From a checkpoint of a small transformer trained on Wikipedia.
Size: width 640, 10 heads of 64, MLP 1728 GeGLU, vocabulary 8192.
Training: a variant of Muon for these matrices, 903M tokens, 6887 steps.
MLP neurons of a small language model. Each row is named by its layer, matrix (down: output weights) and neuron, and shows model dimensions 458-553. Each number is 128 + 24 x the weight over its row's rms, rounded and kept within 0 to 255. Numbers have three digits each. A neuron's up and down rows have the sign that makes its largest values positive.
A block is one neuron, or neurons of one layer that tend to fire together. After each block is what it responds to, as a language model described it from the Wikipedia text at the highest values.

L3.down145:171135142117133143138145066120138136133093115106153187134129112132147122086151093146130125142133123105139145121079105146096140178129137189169162076121139157171097140176086146119095111128149154131128124144133073150113144126126127130129164091158169120093149122124170126116173128134185127142
L3.down277:119114122126148115185119135030155107117135158147140137141105132090144129149145135126116084118145114168129147144103114083145124125159107207045125118118125091086148139121145088074122126160134157139119141134169115166149133100117142095131116108120136098172147096140097109121206087085170155143
L3.down751:151083118085109151128140130016140182163131138118107102093085101101094147162139148154158111159137122150130078117149146131089112176123098143123146136130114130137122110163123143087066130122073118139120144130143100102109141147116128127144108160175120130165130090149181133090115143133127126096
L3.down810:104138163144159114168122163081119111115154138143101102106125098122153112097135099162133120125093147132113104116160149132131137137141113128146143150118161148126112120179118148118140114088103127121146153152154125159130121123132164137156138111161177145076111056145089070121151132114132150158
L3.down1147:114119140102146128119054132144143120107088142099154133120120140132055115114100156119089094179129142122158092090158091116123128170138133187110127161091156126117112152195143117112185146129103110123132108106112148120169164105163149136150146113143154102112159062110157130120138109186109109133
L3.down1248:109121155115133172123133121126095150105143133123144092098127133129175172102105146156128153141125118143156157092134142134095102149128139130112119137134091115159129118163161137125111156129109126158031128170147168153139107149141143126128143107112116134123139098126145112103123152132167141136
L3.down1304:096158176117160123152145103061122105130080073116160103109108146090150120174137088136132121144119123122147147147121159168154142151108145175109151139118111162137112133118098120111138121107102166112118177149138153131175123108153121144127182119116114163143130101128165108145121132125126135092
L3.down1541:108172131107152157184153106105135065149157143131170100123132136117166133141193128177092098156109128160111145123151123100134119183141162146123128166138128141114152118121149157123101101142112125179136142109137102117095104154133119168113118080154134121130117097133114116136119118130096154112
Nationality adjective endings. Demonym and nationality adjectives, often the suffix completing them, as in Syria-n, Azerbaijan-i, Urugua-yan, and whole words like Spanish, German, Indian.

L3.down463:145178153086101119132090132070120127156179149115152146107104141124121106144122136134069090095109129169126123139114100111092111147180159182102142123087143106098141143156125178109132189155109104132099183096113065176159080099162096122148072131117127112145106133126144133163156106097190122131
L3.down480:115119115168154140147131110072146102137143129111071142142170115111153113135119117158164125129156131138151158098121108142139137146083097118102136172115115156110069116137144105111102127145131138091142118108102147127117124073087144159099120114168140065146109188117133105101161135136081138100
L3.down568:118126084133118117122131147049128086084108073118141116165088134125103091157096116112118174101152117144140107124149104108117135167117131155124136141133128121107147125147129133140089111126113165145118165170130132143092142165158106145164107107090178170112092155093162151102128088091111160101
L3.down637:117138131126134159151137130144094132144088159135137078096139140148146137099154119130076143149100129174087103098113109138176148119119113135112156114093119079102104119145125134134084191125135147134110130144129127115142161103129123168126129103159113137148140169118119136146121127085135087118
L3.down763:131142120148101172123137092085117129128145138121158112172139131120150138151099136128101130152147166170126093153097118133121079134101122147117148114154146107109135141123147112068120153166107172099136106122117111150090137113085117168147129177162145168137152121180120124099072173104162178139
L3.down905:147155112136098136157094142117143081154098134119144087083135108148145141096150096122114137135151146115159075113136113143126080137158116146107128132121115080143130155143110133132119088120127131161142108085115135115156153126135148125120174155143075107111109134080095114089086126142136143161
L3.down1027:142115103121150147097091128075106147170102104112102159109092114186105153158160172137106130167109118116114151118107148119108127138132105096126076115130181146139141168136143173098114147151119101118092158137105092153128153128079090095126121104116174111146136060170151135112109127110112150134
L3.down1399:157127164142143101100131163136175101101090148135124158161100115137107121125113144137130089117091121117128133107156100085178163179104129134130178172107156127131104120111133107118142156116157113114105113151126122114133126135113157130149091147116127128117138141143118143139128083109141121103
Period in "No.". Mainly the period in the abbreviation "No." before a number (School No. 20, Reference no.: 844, Vol. 3, No. 1); weaker on mid-word pieces (ro-t-ation, jo-c-key) and table header cells (No., Won).

L5.down118:098148167125136123181151123133152116150087134150155136143100104182105125120142132124138145112123124176180134130087154122132142147137153169118099147116132144126140125123097119157155108116178153147151109118153145119154170140117103105119128102098127093126156166114148144133135112107165141133
Nationality and language suffixes. Final pieces completing demonyms or language names, like Jordan-ian, Ken-yan, Hin-di; also whole words like Chinese, Tamil, plus table line breaks.

L4.down5:097116118062154091125119099112106157110116098129123084116136137137176115138155128156123172144137114138149173155149127127108152110156182158102149106119154132090121119145142163175122165157137115143127140096148137099081176148147152099140115142151156111163152150119151101155096125074173132111
L4.down220:099152121094191165147139085065136110147101154112149111130118119121116153122144088139170131149078106104132130146099173128161155134090145169161118159103111136141123106168108099114118147154129172132158160154109108148155159151141160114133129119157103176152167104144154116119098120108127132118
L4.down287:098112126158139120163159100063160075133122115159168094144112119120139131135159114116147167169129092133123132144173105142087136132180147119116130133104153142128124148151131114166141134163112114163141153165107098124109100129102119120117126118126099131120116129121090117126150107144159140108
L4.down381:102174166091150159149129134091134102110114115087128133112161148110112171125145130106117110166112134122138142121161169140148141152105160075124172151141154145156142147165118140123083127135107113127144103129121119087112123114175124112132160136174106100140133108125158116136149142124129167142
L4.down554:102117160135163111098138140148151102132120107100113137112103139136175133146155112177139118136154128124121148152140134080100181180122131080126134097126081144128132098122117126148153117099111115122107165150136099108140113161104165149134111098150111132129133104098106125127140164119118169131
L4.down793:138149105099120129100113142061123090144100139154122123126141127104132152158161168130093153110110131141116060134133157130129130212153160087128147160085145152104128137156117155150108137136127188149120123139155117127129124077130125112135100179126188103155114127120159072138102114105113119142
L4.down1402:114153139151122133124150098069110103156123120119133093120124128137146103139164108152141165145136109075132136147123175137180128124109127145114139088073098161159147089142125097134087140131129120125136152144162106135155138116146123113147115126112115130146131135167152145100115113080126120137
L4.down1540:062118150141154133160124111124140137181089110136124127133097105130132102128124117073157107119103127138105111105121128151132135146071154180144142152129125129129143137104167109142095124132144099087149167107162131116137106141104156117149090141128073118159136115146136129116147101123133123111
Language, nationality, place names. Final pieces or whole words of languages, nationalities and place names, such as Telu-gu, Hin-di, Russ-ian, Croatia-n, German, Boli-via.

L5.down536:111122139153092091156110106102141117125157146106173130114134140149129105155085128118107132165144148138142140170098129098121141112065127115142109124153110169189085101105097105128101114115127117147123130103120153127112127158110138128130134142152130182138126170101153119120094106098126141125
Compound-word joiners. Mostly hyphens joining compound terms or code-number names (ozone-depleting, GOES-B, herpesvirus-8), plus first halves of place names like New, South, U.

L4.down77:138124155095091131120132143090156143087109104103120147131112099092133182142143155140185123089129095133121133156124111095144126111147159095110101162126121133123087108098100131110113138138180156147165143124098137129128110128141084144157099146132082113145138114113141116182131157123140182141
L4.down137:135150142147138119138141121175128155143195119136146187143117136135144097118095136062115100116131138114124122080168100153106166052100149146117130067163093094142107133168105151128110147171144110113130109140112106123139170106148165178089067125124132124135132119085126113093150160125158106117
L4.down642:176117140117115166133130102072111134120106161122114120136145155084119146114134127091152137108114145128134107125135132105140152141149140149151095143144110100103166176150137128152078148117128127133119102156122139145147165129092095083117160136146082144131113131120107119141117140144103132146
L4.down955:106113152089160127115134135088134102128137159096127129107119121104116134151143131123112099048142137119172088104125111139135151141129109100132087155112139070182131104122155101083107112133130160110130138145152088134123112137102142121105133140124119129138124120148161152155136157156131130117
L4.down1038:103090157109100135148105155068152081120109112154151148158114160099140161074130135129172149154106076153130119138115119117093159149109156062134130133125101146159089140136126139160115138113153130155141153126168108141116095138185133127123091114158130113153101131104083124091120148121161133138
L4.down1129:122069110110150131117111194162138129115155102126140101154180141139130116118081135138153133108149175127123100139130146142102114140087081145121153130137164094091132156096113166122123139144129128155108135127156142088164098154137141079104125104095147157092177103148141101124155131149144118104
L4.down1347:132171129088106125153109155015124150131121140121106073141145147124169143137084131128156106120105112116145119111141126102101139103110136078139134131122138122147116113139097153116103091169116146117132125103124086155147093167138118142135154159150138129142144136135178137112146110147115150062
L4.down1485:099131109083097112126164131094087131140156166139110150113111136130114155082103117108182149110100128084139143113147149105142149114129134099142097121185108131135189090053116079099102136108132147111130127111127123130113100111124136114133128115100117122117112114136157153150087106125121141069
Hyphen inside compounds. Hyphens joining parts of compound proper names and terms, such as Sainte-Catherine, Stockholm-Arlanda, gamma-aminobutyric, al-Ulshi, and Ad-hoc.

L3.down317:147140165111103114134152129122137133118123104173134118120093133137127084119120173114144143134130148115158073118116146100117115116102111125100113121138146121160140090091105099095131111137160131128111069106081111119144073130078125132147136120107124145114150181153167134144109127134120177097
L3.down425:135152153108141120123094140090120141101116146137121173132143105158144145097172157118141136128118140111117137117142140099108129141138098102125136129130137120134098134083113145137131126181128126088112135114123097109145101113143140117082166144167125084123149130111140084150113096109110135113
L3.down909:103136137130066150114127119156060105160136133118166138097155141115119146140136099105108116112135173100119161131084126121165113124130155091133106133113093085149101147104113123128126110155095129116114154178174097115182164144102146186135116105157113142121121161128132150135093105165163116078
L3.down1126:117133098146142128103120140122105132112157107112121124098165152111151098149132136109127126107158104090185070180125115109122164103121130092134130148123104136141138121133141156172118136157142092104124097174141154104137149147134162112123139171112129102128147116114167156092112150121161166103
L3.down1160:083082076145159123134146127141119176111128130140115108150179168104130127137155103112138120129139112084190137142143143114112101106104140149166114139149101158142147131058104120204140095168125123139111102118134129138119151100126161167151096148097143162128115115111132156119119121130142184070
L3.down1467:090123146109149139089153155085103130149145143154141133141149135110122127121139158119174129118151113120143118160153145106151150111149123144135119147119161133144134100117133117122124157164195159135154140086120151179162150058156149095145144128111154107126133129133126125078112115169112130088
L3.down1569:139124132111129166139088119011100129151114163162141111116098160140109148106134123151151098144156129140118124152108109115133143144139140123104130134142122116103143124144103138139141140135138169102121161127130141120139155136114093136148127146149119150110135093144142121147153129184120150132
L3.down1602:111157105109124179100057149027102124130126135099130134105151129132104132135122156148109155087141148089119104180138125143067128106115154115074117142168139108084134152114113159115165152131110133126163105105095175153132172151121124126135121135156121105153145140132166136159112130125151079122
Intra-word hyphens. Hyphens joining two parts of a compound word or name, such as Marsh-Brown, high-speed, Editor-in-Chief, post-war, also dashes in year ranges.

L5.down1578:153117122143100114106128102074155094129115130097155128104089122109158128125123136128084103114120152142163118107166116159084131131162078119123151152096107112100160160140148113136135106115112110158077162172142133137165121142113132152114144137071118117106122119151140134108124123151098124139
Abbreviation periods. Fires on the period after abbreviations and initials, such as No. in track-listing headers, Agg., Vol., Jan., U.S., John G.; weaker on other mid-token punctuation in tables and citations.